Part of a small language model's weights.
Training: a variant of Adam for these matrices, 602M tokens, 4593 steps.
MLP neurons of a small language model. Each row is named by its layer, matrix (down: output weights) and neuron, and shows model dimensions 144-239. Each number is 128 + 32 x the weight over its row's rms, rounded and kept within 0 to 255. A neuron's up and down rows have the sign that makes its largest values positive.
Before each neuron's rows, "fires before" lists the tokens most often just after its 100 highest values on Wikipedia text that the model never trained on.

fires before: "3", "4", "hel", "365", "35", "34"
L13.down421 [131 105 154 103 185  78 126 101 156 137  88 127  87 102 118 121  95 150 155  81 121  85 162 152 150 127 142  94 130 120 149 134  72 160 212 220 149  87 144  87 184 183 161 134 147 104 123 139 208 102 173 129  78 123 104 187 144 157 137  98 125 138 120  62 140 148 118  76 122 190 108 179 122 111  45  83 114 101 110 124 110 152 127  97 169  93 135 155  82 118 163 113  88 185 146  81]

fires before: " ", " %", " Candidate", " \"", "t"
L4.down119 [173 140 117 151 117 102 172 137 111  86 135 122 118 147 134  80 124 146 123 115 204 130 120 101  94 133 117 193 146  84 171 110 125 161 121 146 130  84 146  87 138 151 126 125 149 125  70  87  55 124 152 155 130 141 137 139 130 156  86 107  85  92 110 140 131 186 106 103 132 105 110 158 148 125  96 141 178 143 124 135 131 169 115 150  74 125 155  64  67 156 123 126 175  79 126 127]

fires before: " ", ";", ",", " in", " |", " |\n"
L9.down203 [117 112 126  94 154 108 149 144 145 160 112 137 123 121  94 112 102 102 178 141 124 151 146 144  95 126 131 135 153 149 159 122 152  66 169 112 175 106 120 179 105 116 111  85  81 121 180 103 197 111 132 160 105 115 123  84 116 168 151 132 118 170 118 136 162  62 147  84 124 123 194 136  98  97 154  96 160 155 156 103 198 132 155 108 165 115 116 147 137 139 133  89 179 170  69 136]

fires before: " |", " |\n", ",", " ", "a"
L4.down438 [155 109 140 166 146 119 172 128 189  72  86 129 130  98 214 158 154 123 174 139  53 100 115  97 128  69 154 167 126  89 113 211 168 107 155 172  58 183 138 148 131 128 158 122 131  95 152 130 130 149 102 132  83 202 162  89  90 128 168 165 110 113 150 148 124 122 179 130 108 131 167 104 166 122  90 125 113 105 121 159 139 205 121 145 151 115 192 166 142 104  88  89 152  96 141  83]

fires before: "1", "0", "2", "4", "3"
L6.down106 [144 178 174 159  66  94 115  85 142 129 148 178 136  32 156  70 157 128 176 156 139 171 124 103  60 160 108 111 132 205 142 152 127 135  91 128 151 138 134 117  88 127  95  65 141 138  98 127 108  96 144  92  90 123 134  99 156 128 183 111 143 136 158 143  80 108 151  88 118 162 161  84 113 102 131  89 168  97  78  98 119 150 123 179  95 115 125 177  85 153  98  50  66 108 125 107]

fires before: "-", "|"
L4.down223 [156 160 144 144  74 121 183 195 170  94  72 121 184  99  73 184  98 110 153 172 161 114 131  78  56  94 138  91 190 136 113 100 182  96 163 119 128 128 173 184 154 120  61 135 120 124 139 116 137  91 147  88 170 106 124 181 132 123 170 143 137 161 105 142  94  74 160 151 110 111 184 135 143  58 151 101 106 137 138 182 111 146 203 127 186 117 147 145 109  96 114 178 118 118 175 125]

fires before: " ", " |\n", " Victoria", " Feature"
L7.down360 [193 124  67 137  88 102  89 111 145 134 103 113 106 163 135 118 174 135  52 135  90 130 113 144 142 113 120 149 173  92 103 159  99 100 130 119 141 115 146 135 116 121 110 169 124 116 163 146  59 136 104 201  60 110 131 140 146 141 101  90 119  59 125 102 140 128 120 102 184 100 132 145 123 123 102 116 163 130 142 107 130 166 125 137 158 139 132  85 153 144 104 147 107 123 128 169]

fires before: ",", " he", " the"
L15.down445 [124 171 150 147 122 169  89  89 149 107 133  94 128   8 122 152 119 144  49 122 106 149 144 168 156 212 139 141  97 116  87 122  49 119 117 138 161 151  94 155 111 105 140 120 104 113 137 130 144 104 109 137 156 151  63  90 142 124 136  99 127 169 113 190 144 183  93 172 127 116 137 126 104 177  84 131 191 145 142 103 156 154 125 157 125  46 104 165 138 175 130  99 152 107 120 132]

fires before: ".", "″N", ",", " |", "–"
L6.down109 [ 77 109 140 121 176 124  94 104 146 131  75  85 117 122 126 169  86 181 118  91 118 134 134 111 159 111 111 138  77 137  83  68 134 136 115 114 162 140 155 148  76 135 156 120 147 104 184  91 162 199 104 111 125 105 107 108 174 176 155 108 139  94 143 149 118 140 135 174 148  95 170  83 151 169  83 196 124 121 163 133 151 194 131 144  96 149 149 149 108 127 106 178 135  95  99 158]

fires before: " |", "%", ".", " km", ",", " to"
L7.down241 [112 109 137 134  95 172  52  61 161  93 131  87 148 130 131 153  63 147 136 107 191 174 175  98 104 128 112 158 158  98 122 115 142 122 110 141 150 156 114  83 139 124  87  81 135 113 140 138 142 135 155 106 107 145 124  48 101  97 155  76 131 142  93 115  67 155  88 144 167 126 123 139 123  93 120 179 127 127 118 115 150 137 162 196 101  90 140  96 121 141  45 133 106 119 139  81]

fires before: " |", ".", ";", "°N", ","
L9.down95 [102 135 123 100 133 149  73 123 188 129 132  75 143 181 118 127  77 126 163 125 150  88 120 172 174 128 209 107 115 113 159  90  97  62 160 127 132  86 160 146 135  69 144 105 136 133 164 158 168 117 118 130 144 119  97 110 143  83  68 129 112  95 188 161 163  23 133 117  84  89 149 123 102  78 112 182 130 154 129 142 154  87  96 126 108 161 172 145 157 131 113  65 178 115 130 140]

fires before: " ", " March"
L15.down221 [128 143 157 151 109 156 124 105  76 150 141 145 127 152 110 174 164  42 183 134 109 105 125  76 151 186 101 204 104 129  89 179  81 138 127 132 146  71 119 127 133 191 146 168 155 119 141 112  96 141 126  98 105 141 120 157 188 105 144 152  87  73 127 182 140 116 113  89 169  83 100 116  73 153 111 132 156 175 106 197 122 142 146 127 113  70 127 159 135 124  86  97 115  97 172 115]

fires before: " ", " and"
L12.down557 [132 171 104 122 126 130 150 117 152 122 160  90  98  81 133 151  90  75 194 111 125 132 128 154 108 144 121  93 143 169  57 172 111 105 152 127  94 126 131 151 153 112 118  72  91 102 137 141 110 148 125 136  97 167 112 153  96 132 144 117 150 181 118 128 102 148  90  29  50  60 123 132 125  90 137 136 136 150 143 105  99 131  87 181 153 124 108 163 161 189 103  97 183 109 146 130]

fires before: " ", ",", "."
L6.down475 [ 92 132 206 122 160 148 154  92 126 164  80 103 144  88 123 115  82  85 181 122 136 118 111 183 121 143  86 164 161 119 101 154 154 159 181  82 135 139 154 128  89 102  73 194 154 119 107 113  89  69 130 145 114 129 142 124 117 110 176 119 170 103 107 134 106 151 124 155 150 173 120 155 160 136 100  80 109 117 111 161  81 143 127 133 160 106 125 163 150 105 134  96 130 108 103 113]

fires before: " |"
L14.down612 [119  85 175 155 176 121 115 110  50  94 147 134 126  62 106 169 153 117 107 138 145 133 132 105 108 166  94 106  48  97 115 154 146 159 151 154  75 110 122 135 101  78  88 218 108 137 139 134 131 105 161 134 102 153  79  65 115 143 101 107 161 142  97 151 145 118  99 148  94 104 169 119 108  85 155  75 144 164 131 115 156 149 139 124 129 108  95  48 159  88  96 120  92 143 126 152]

fires before: "0", "2", "7", "8", "4"
L13.down632 [157 136 108  80 124 104 118 133 157 115  88  92 144  88  83 116 131  85 153 100 117  86 117 163 117 188 140 197  93 172 181 108 144 148 153 114 171  92 152 129  93 124 116  95 102 157  98 142 155 137 121 130 139  93 218 138 126  89 158 103 108  95 149 121 160 155 160 100  70 161 147  51  77 113 152 161 120 107 151  70 148 132  82 174 126 151 165 183  72 133 112  97 127  91 154 151]

fires before: " ", ",", "000"
L15.down461 [157 136  85 120 111 155  96 196  96 157 135 142 125  57  98 152 110 129 178 169 149 104 186 117 109 148 160  62 166  71  77 100 110 110 149 114  93 103 137 121  82  97 136 189 135 144 126 144 135 126 126 140  91 169 130 145 122 142 164 113  85 108 129 144 158  87 148 140 109 139 131 130 141 163 109 136  89 112 160 118 153 151 148 144  80 134 153 100  95 160 140  92 143  95 102  82]

fires before: " ", ":", " of", " was"
L14.down191 [118 117 149 122 136 141 148 114 135 148 182 104 167 117 111  92 154 159 141  84 152  97 128 117 196  69  80 144 128 152  95  87 135 122 110 156 126 106 134  84 161 128 169 137 147 137 103 161 136  84 109  64 137 166 120  74 114 145 106 125 144 150 136 137 120 153 167 109 132 140 144  89  86  97 197 136 104 170 206 103 150  96 134 159 184 134 100 132  76 161  64 129 144 135  84 193]

fires before: ",", ":", " |", " v", "\n"
L14.down55 [115 110 123 143 100 106 120 187 158 128  82 165 156 128  87  74 143 120 191 161 125 157 149 154  92 138 115 157 126 152 104 129 152 120 127 175 145 125  97 146 196 113 115 106  89 119  88 122 164 178 129 140 180 166  85  57 155 149 153 112 144 150 192 150 118 136 136 129 111 153 198 129 143 138 143  98 124  90 173 209 185 120 197 140  63 163 142 189 125 108  99 149 147 143  97 136]

fires before: ",", ".", " to", "–", ".\n\n"
L4.down266 [151 151 127 141 111 150 117  58  99 142 165 145 133 105 104 129 112  60 116 126 149 149 148 145 140 115  95 117 134  90  73 118 123 146 147 125 170  99 130  94 129 116 102 136 195  26 174 130 168  69  94 111 156 160 101  77 195 104 182 150 160 130 129 128  81 161 146 166 148  85  68 138 162 187 112 140 143 136 123 126 129 146 102  88 149 137 138 118 121 120 122  98 112 102 132 101]

fires before: " ", ".", "0", " |\n"
L7.down24 [244  80 121 137  91  83 114  53 117 134 153 174 116 157 162  91 185 127 131 120 190 160 109 121  86 123 115 166 144 124 123 139 118 166 155 166 136 111 145 133  84 112 103 130 168 124 115 124  89 123 141 115 125  57 170 119 159 119 137 123  79 103 135 136 212 107  48 131  84 115 158 105 125 138  93 118 172 136 120 114 117 174 109 159 128  56 151  55 137  69 113 233 170  95 104  85]

fires before: " |", " (", "\n\n", " in"
L11.down143 [104 130 143 111 184 150  79 145  74 160 155 214  97 124  93  73 128 192 127 133 124 119 158 116 166  89 177 218 169 102 162 114 112 113 172 170 179 117 175 129 158  81 116 136 133 127 106  79  98 115  63 172 135 189 161 126  89 124 109 120  93 106  94 159 205  96 131 188 137 111 172 160 121 209  85 101 143 119 197 163 111 103 118 120  99 110  75  98 156 121  94 168 171  58 166 196]

fires before: " "
L2.down76 [207 159 130 120 159  94 101 144 116 182 110 100 122 185  97 146 122 121 100 103 107 145 114  69 123 119 128 159 125 161 161 173 119 155  95 123 106 135 185  72 138 100  79 140 176  73 112 141 136  85 168 140 115 112 119 112 124 128 130  72 110 130 171 181 187 160 157 102  88 125  83  83 126 135 156 122 122 111 151 133 166 121 100 143 165 130 200 101 116 101 102 168 138  81 149 144]

fires before: " |", " States", " in", " Korea", " and"
L11.down604 [120 120 104 149 137 145  93 123  89 162 109 155  61 144 116 150 104  94 102 150 159 111 152 129  74  95 169  96 162 102  60  99 116 224 156 171 163 144 124 114 111 122 138  58  75 105 156 114 141 116 100 187 117 103 109 163 111  80 113 140  75 127 140 181 152 150 181 164 147  96 114 100 147 162  69 140 129 136  84 123 138  94 125 139 124 148 104 129 151 111 113 143 142 154 136 176]

fires before: ".", ",", " later", " of", " before", " after"
L2.down601 [102 169 160 134 154 220 103 132 132 182 150 108 135 124 108 132 163 135  86 145 129 109 192 121 154 175 150 167 206 138  78 173 111 117  88 157 146 168 109 157 159  95 124 124  72  91 127 126 179 107 112 138 150 123 123 164 171 135 113 124 218 106 172 133 166  96 152 132 109 157 221  84  57  97 136 179 164  66 107 145 191 132  96 145 143 112 136 142 138 131 145 181 107 125  93 155]

fires before: " "
L14.down13 [128 182 113 128 120  92 118  82 121 124 101 113 136 107 145 111  82 153 154 165  25 153 131 112 166  39 169 134 131 162 163 177 137 140 143 129 118  60 143  95 105 103 133 101 125 150 129  96 141 133 140 170 157  55  60 135 195 110 164 117 140 177  85 147 176  75 152 103 155  70 108 177 138 144 163 140 131 198 131 117 109 135  97  91  88 153 162  95 115 141 170 107 196 176 143  96]

fires before: " |", ".", ";", ",", " |\n", ":"
L4.down52 [113 123 134 169  71 174 104  82 132 136 134 173 151 157 133  86 112 159 123 159 138 163 109 183 158 106 100 105  72 107  84 140 117 168 165 141 154 127 147 105 143 137 130 174 139  96 151 151 169 130 128 112  70 138 179 124 157 155 122 175 131 141 146 161 160 160 138 130  78 107 138  59 183 182 114 124 111 139  91 177 104 188 191 149  98 132 163 113 101 133 140 200 142  89 102  75]

fires before: " ", " X", " |", " C"
L6.down426 [ 78 148 135 122 109 120 176  92 135 132 130 138 209  71  95 128  79  76 105 143 141 110 154 112 132  94 101 153  88 148 139 171 107 166 157 120 151 128  41 136 102 125 107 148 137 114 135 103 160 119  77 173  86 137 130  77 100 139 136 132 183 119 111 160 124  89 123 106 133 140  92 109 126 100 117  51 133 148 158 188 112 155 104 145 106 114  84 118 124 107 159 116 113 146 147 156]

fires before: "3", "0", "5", "4", "1", "6"
L9.down613 [ 82 122 139  99 166 174  66 116 151  84  87 156 115  84 110  93 182 105 109  79 122 145 149 125 128 176 151 166  91 118 140 147 103 191 157 161 172 136 199 156 122 193  95 167 130 109 150 115 150 162 111  89 160 114 115 181 144 145 175  78  59 103 185 155 153 191  79 103 136 108  70 140 171 153  79 132  90 119 165 124  98 118 115 168 107 132 113  83 119 109 111 115  97  79 147 106]

fires before: ";", " |", " "
L11.down601 [151 133 135 170 112 139  69 153 118 128 176 116 144 110 129 111  79 142 157 107  88 132  64 138 105 150 139 148  81  95 119 141 107 120 103 141  76  99 100 131 140 165  53 119  98 110  85 100 106 140 173  99 124 118 141 104 190 127 166 129 102 165 142  83 126  83 126 104  91 104 122 105 151  90 128 172  96 131 153 101 106 188  87 102 122 140 148 116 139 127 114  59 176 135 146 108]

fires before: " |", "\n", " (", " |\n"
L13.down90 [ 99  94 161 101 124 113 109  91  98 134 107 107  86 155 148 198 155  92 105  69 130  60  86 147  78 153 128 150 116  86 154 119  78 109 153 150 101 150 137 138 169  98 115 102 168 150 127 123 124 128 163  60 121 159  64  75 119 155 154 132 122 161 133 134 148  81 129 121 125 127 123 124 169  59 211 127 156  85  78 108 153 138 129 138 120 146  60  99 174  77  67 133  95 115 183 147]

fires before: " |", "N", " and", ".", " were"
L14.down177 [108 208 110 144 165 125 134 171 171  69  94 134 111 112 130  88  93 147 115 212 161 150 105 149 135 115 169 175  94 130  80 132 131 163 182 161 151 144  88 147 122  88  80  89 124  96 160  68 107 110  66 110 140 134 113 137 109  53 171 191 138 180 118 122 126 166 150 132 151 164 143 106 141 120 135 110 128 126  80 102  85 120 123 146  67 129 129 156 149  72  77 142 133 112 125  78]

fires before: " |", ",", ".", " |\n", ".\n\n"
L4.down412 [ 97 168 159 172 131 126 104 121 156 150 153 111 121  83 171 174  76 142 151 101 142 155 138 124 147 125 147 133 148 161 102 115  90 109 167 173 116 165  92 109 176 165  88 143 120 128 142 131 117 127 129 163  88 121 176 121  89 163  87 112 103 100  69 155  93 179  89 141 116 127 161 139 146 131 129  96 151 159 101 135 106 152 154 108 191  50 128 134 118 120 137 121  98 102 135  76]

fires before: ",", ".", " (", ".D", "8"
L12.down358 [ 91 124 100 130 158 153  72 168 120  99 159 159 142 149 146 119  84 102 220  96 167  88 153 133 157  48 167 115 130 118 117 156 106 119 161 113 125  91  54 101 118 130 146 100  89 134 129  93 138 135 170 114 106 122 146 105 131  89 101 186 179 105 184 136 132 133 115 162  88 153 124 165  99 110 159 139 170 158 129 115 127  94  90 107 115 158 150  74  97 129 102 140 245 143 117 115]

fires before: " |", "36", "p", "55"
L11.down519 [105 124 163 141 149 136 135  86  72  93 176 111 123  90 120  83 150  42 123  97 101 147 107 127 143 149 102 129  66 132 135 157 174 137 125 131 137 110  96 136  87  93  95 110 138 142  99  89  89 135 133 145 139 128  60 119 151 130 144 162  87  83 144 142 171 203 105 196 128 104 122 168 125  53 157 131 107  82 143 118 160 145 151 144 136 159 144 171 159 147 184 100 105 137 118 154]

fires before: "-", " ", "|"
L7.down433 [198  65 117 154 137 135 175 178 113  75 143 124 130  72 125 128 141 120 138 178  91 153  93 151 157 106 129  85 158  83 117 175 170  28 130 119 170  60  97 162 134 149 115 193 140 121 144 135  98 132 120 137 137 140 120  85 139 173 134 130 159 110 104 125 121 105 199 166 153 101 165 147 147  87 120 131  84 116  87 134 166 133 208 138 169 105 108 156 143 101 133 164 140 112 199 135]

fires before: "|"
L13.down607 [164  43  92 127 116 104 126 183 101  36 127 145 176 191 104 106 163 140 163 118  90 108 108 162 105 137 200 156 132 168 154 158 114 106 123 107 132 116 130 150 107 156 104 169 102 118 199 139 120 104  86 102 128 122 151  94 124 176 113 122 109  79 106 190 132 120 172 184 116 124 132 119 179  97 141  66 128 108 142 172  56 111 175  82 140 138 107 105 128 150  90 116 156 102 142 125]

fires before: "."
L13.down140 [175 150 127 181 142 124 109 133 101 115 122 153 151 152  74  87 127 138 177  76  79 134 104 159 173 108 103  73 133 116  80 156 143 129 102  67  98 110 146 141 155 112  77 182  92 113 183 111 143 234  56 103 174 193 172 138 161 114 119 105  80 132 110 113 129 141 148 163 153 106 115 129 132 134 149  86 100 122 131 147 150 107 160  59 103 170 145 124 129  85 167 163 150 206 131 150]

fires before: " |", "2", ";", "10", "1", "4"
L6.down600 [102 118 141 149 112 133 116 170  91  33 157  84 145  53  74 100 195 181 131 109  80  89 127 151 138 125 167 146 127 167  91 109 166 159 148  83  84 180 102 108 100  76 110 119  84 146 141 124 128  94 117  97 145 117 125 165 129 151  45 116 175 133 111 180  59 122 133 123 106  81 111 134 135 147 133  82 130  61 108 163  74 194 126 119  99 185 115  84  80 130 121 133 140 171 121 166]

fires before: " |", "–", ";", " (", "."
L2.down165 [119 188  81 181 187  63 123 146 102 119 164 112 172 133  84 127 154 121 119 156  89 167  87 117 158 112 134 163  71 118 133 102 123 135 146  91 167 131 158 147 143  54 134  93  97 109 147 102 166  73 109  92 138  40  77 141 118  42 128  79 137 112 102 121 147 124 117  91 126 112 131 151 116 153 170 150  78 109 142 125 116 155 114 124 128 155 122 138 132  91  93  67 117 194 100 146]

fires before: " |", "%", ",", ".", ";"
L4.down326 [ 93 181  92 126 130 116 160 125 166 164 136  91 175  78  88 150 102 174 128 149  94 105 149 125 169 146 105 107 175 158 161 130 174  86 115 116 114  98 123 146 129 153  56  98 178 134 155 163 139 116 139 158 136  77 130 110 104 119 157 145 109 130  88 128 149 145 113 100 193 139 175 117 104 110 176 126 128 152 227 157  60 156 114 122 128  78  97 181 130 105 163 146 115 154 142 120]

fires before: " ", ",", ")", " –", " ("
L15.down492 [102 130 143 127  93  87 107 143 112 124 134 109  78  68  85 132 155 149  96 128  88 136 131 181 118 149 128 107 111 163 123 157 173 163 138 121 133  86  90 127 122 170 128 126 144 128  74 132  34 158 168  90 133 112 114 162 116 121 150 166 120 129 100 116  84 131 112 165  67 113 116 185 208 134 155 137 144 133 187 108 126 182 130 142 139 149 102 119 149 162  86 152 163 117 102 134]

fires before: "0", "2", "8", "1", "3", "7"
L6.down632 [123 102 106 161 144  44 165  97  84 107 121  79 200 142 115 138 119 120 113 120  63 116  80 180 147 141  81 167 141 178 127 102 128 174 123 120 111 166 128 108 172  78  79 110 161 116 141 162  82 164 129 171 117 148  95 123 162 159 128  53 107  84 157 157 119 160 132 112 174 117 137  97 130 205 131 145 158 137  85 173 122 161 186 102  55 119  89 137 132 132 147 151 128 124 119 154]

fires before: " of", ",", " and", " in"
L10.down627 [ 69 158 103 134 227  71 138 185 105 132 135 157 117 106 131 106 116 114 127 149 158 174 178 106 115 135 141 162 144 141 133  94 104 154 160 111  94 184 110 132  85  85 174  90 131 125 163 114 113 106 127 178  73  98 115 143 126  84 129 167 167  85 154 136 137 105  87 116 139 127 114 159 117 114 111 110 156  90 138 112 171 122 103  13 106 131 135 112 147 124 138 116 155 108  81 117]

fires before: " "
L15.down466 [152 124  97 164 107 117 124 135  65  98 167 151 150 112 125 136 171 169 113  60 168 126  81  88 174 136 170 118 145 138 161 130 119 160 182  42 176 152 135 117  83 179  92 126 176  81  77 112 108 103 130 182 122  80 145 124 119 136 127 126  89  68 135 125 118 126 143 160 150 117 152 115  92  47 112 145  95 167  81 120 160 114 103  80 120 124 158  93 115 159 136 124 159 102 148 124]

fires before: "0", " |", "2", "4", " |\n", "6"
L2.down261 [103 102 116 145  90 143  67 154 146 133 141 183 115 180 192 178 133 149  80  97 149 153 130 176 148 102 145 204 132 117 177  98 147 213 150 100 121 118 168 143 129 144 121 161  98 111 136 117 138 130 116 165  95 137 126 164 124  97  91 150  98 101 158 116 173 112  84 128 104 109  96 116 141 121 110 124 110 113 130 177 120 156 119 110 104 164 159  87 154 110 124 116 100  84  88  87]

fires before: "5", "9", "8", "2", "1"
L7.down372 [163 115  83 150 126  88 181 115 178 148  94 106 171  99 153  74 175 139 188 161 199  80  61 152 126 121  70 128 156 148 104 180 129 116 106 105 172 152  59 121 125 149  91  80  81  95 123 113  89 108 109 129 132 116 131 137 118 116 124  93 121  88  69 167 104 125 142 181 109 149 194  99 140 136 121 145  55 140 101 104 152 126 179 128 128 131 133 137  79  73  92 120 102 181 142 136]

fires before: "3", "2", "6", "4", "5", "23"
L12.down89 [173 100  68 121 134 140 206 133 128 132 157  93 133 112  75  78 123 124 182 140 124 141 129 155 101 112 130 129 124 130 115 183 100 164 143 111 165 148 153  87 125 136 121 134 137 129 184 134  71 151 135 135 106 152 129 182 110 162 121  91 105 140 103  94 106 123 166  97 152  69 181 122 113 161  94 108 142 136  81 140  84 124 169 125 102  98 152  79 138 143 122 141  93  80 115 120]

fires before: " |", ".", " |\n", ",", ";", "%"
L7.down197 [125 128 145 133 133 170 139 135 153 155 144 136 145  68 108 140  67 134 133 122 137 107 155 140 139 150 114 175 134 104 104  99 112 161 120 105  93 164 134 157 131 134 135  95 142 149 123 179 144 152 106  60  75  89 196 112  83 113 136 132  84 117  97 139  74 174 129 114  78 128 113 123 141 126  92 163 109  96 142 165 115 157 147 185 100 211 103 103 111 143 169  91 151  85 166  64]

fires before: " ", " |", " (", " –", "\n", " T"
L13.down437 [168 161 113 155 122 145 126  89 140 123  85 175 153  93 110 114 107 174 149 141 168 114 217 137 129  94 108 103 128  73 141 151 105 157 135 156 179  83 156 121  89 128 130 107 133 116 138 141 145 148 100 172 109 126  84 107 118  89  96  91 116 138 117 140 105  86 167  88 156 144 103 163 154 178 147 132  99 163 140 164 115  75  96 118  96 106 127 130 112 118 125 100 140  75 163 131]

fires before: ".", "°", " |", ",", "–"
L7.down552 [147 131 139 119 125 146  91  97 130  91 142  75 133 131 147 135 116  99 119 111  80 139 150  80 102  71 107 157 144  70 111 142  92 142 119 146 105 122 144 130  78 133 152 118 127 122 130  94 135 106 161  72  86  81 128 123 167  67 114 130  92 158 176 151  51 116  83 135 146 153 158 188 125 109 168 102  70 108  98 157  67 141 116 109 215 217 156 133  77 150 133 161 129 100 206 117]

fires before: " |", " |\n", "\n", ","
L12.down298 [151  83 146 128 156 102 109  89  92  80 127  86 144  83 147  83 130 144 131  78 108 125 100 163 120 140 132 161  65  95 134  95 147  91 112 134 123 129 104 152 128 165 113  99 104 141 136 149 147 109 156  98 163 103  86 149 140 119 140 106 132 138 114 125 168 116 127 168 100 163 105 151 141 158 204  78 183  86 208 131 186 162 126 117 125 167 122 104 189 111 122 114 140 150 159 127]

fires before: ".", " |", " |\n", " (", "′", ")"
L4.down189 [157 130 113 122  95 126 125 140 207 120 145 134  93 136 118  91 146 178  89 136 158 142 146 104 117 185 100 203 166 106 136 146 124 121  93 212 181  91 101 145 134 158 131 115  88 122 103  88 143 142  80 180 126 145 171 127 157 160 170 109  53 152 103 141 110 149  88 187 106 111 154  89  69 124 121 132 151 192  84 142 136 148 128 160 161  76 127 121 163 114 156 157 120 138 131 139]

fires before: " ", ",", ".", "–"
L7.down454 [153 120 168 135 130 137  94  70 109  43 162 144 110 195 156 131 100  89 148 121  99 114 127 179 101  95 168 137 145 142 171 106 168 144 135 102 145 105 110 123 136 128 111 131 143 117 192 156  94 103 124 135  67 147 142  74  93 105 104  81 132 202 119  99  79  99 131 108 201 115 158 108  88 132 128 209  88  59 101 103 135 185 100 138 126 134 145  88 158 176 136 166 113  91 138 168]

fires before: " ", "201", "200"
L11.down397 [132 166 144 153 183  82 142 113 116  95 119  61 159 104  91 205 129 137 153 147 117 125 173 154 130 141 153 148 142 157  94  85 167 116 129 205 143 118 172 108 141  81 143 190  93 140 100 138 111 125 110 138 112 173 104 118 132 130 161 115 121 139 139 165 177 141 152  97 105  98 149 161 112 179 144 168  70 151 152 106 161 215 139 159 170 115 125 165 159 176 121 110 125 106  97 138]

fires before: "p", ";", " |", "ota", ",", "\n"
L11.down605 [134 143 151 150  77 155 123 113 166  90 156  78 131 134 183 162 153 142 165  92 131 161 119 124  89 143 107 116 154 152 110 168 139  82 120 157 153 139 105 186  77 159  99 127 101  81 113 119 160 169 172 129 112 142 174  87 147 119 197 157  94 112 204  98 126 143 133 118 163 117 109 138 139  71 184 135 113 115 131  73 111 152 108 162  99 152 120  79  76 118  85 136  97 142 126 128]

fires before: "|", " of", ","
L10.down52 [189  89 164  99  83 101 190 144  96 101 162 137 109 120 154 167 153 123 172 112 115  64 155 122 147 163 117  73 159 173  67 149  75 113 123 136 117  94 126 125 127 117  61 192 115 147 132 148 186 102 110 212 141 148 142 148 143 167 113 140 102  98 102 177  88  93 132 126 138 134 163 172  91 133 124 139 103 158  96 150 188 128 171 134 143 102 107 152 124 129 132 159 105 158 140 127]

fires before: " ", "mission"
L15.down428 [185 102 158 130 155  86 154 138 124 151  90 118 121 111 117  99 136 109 163  87 134  96 136 122 189  74 116 194 160 191 123 185 111 142  94 137 140 134 116 122 137 158 114 126 135 123 122 148  82  94 102 112 149 125 119  87 138  78 106 150  72  90 153 137 140 122 191 169 152  80 183  69 152 132 128  97 139 145 194 131 140 142 126 165 129  80 134 137 162 115  94 123 109 115 126 130]

fires before: ",", ".", ".\n\n", " in", "\n"
L6.down80 [125 201 157 147 152 156  97 146 106 145 131 135 177 122 108 179 106 124 161  93 165  93 135 149 102 145  80  85 161 112 135 123 144 144 187  57 118 139 135 114  82 115 122  95 143  77  94 149 196  89 197  80 126 106 139 114  82 113 149 119 114 123 112 158  61 121 162 115 143 125 115 133 100 180 165 103 137 102 140 113 119 127  68 189 185 116 123 152 187  80 130 109 136 126 119  24]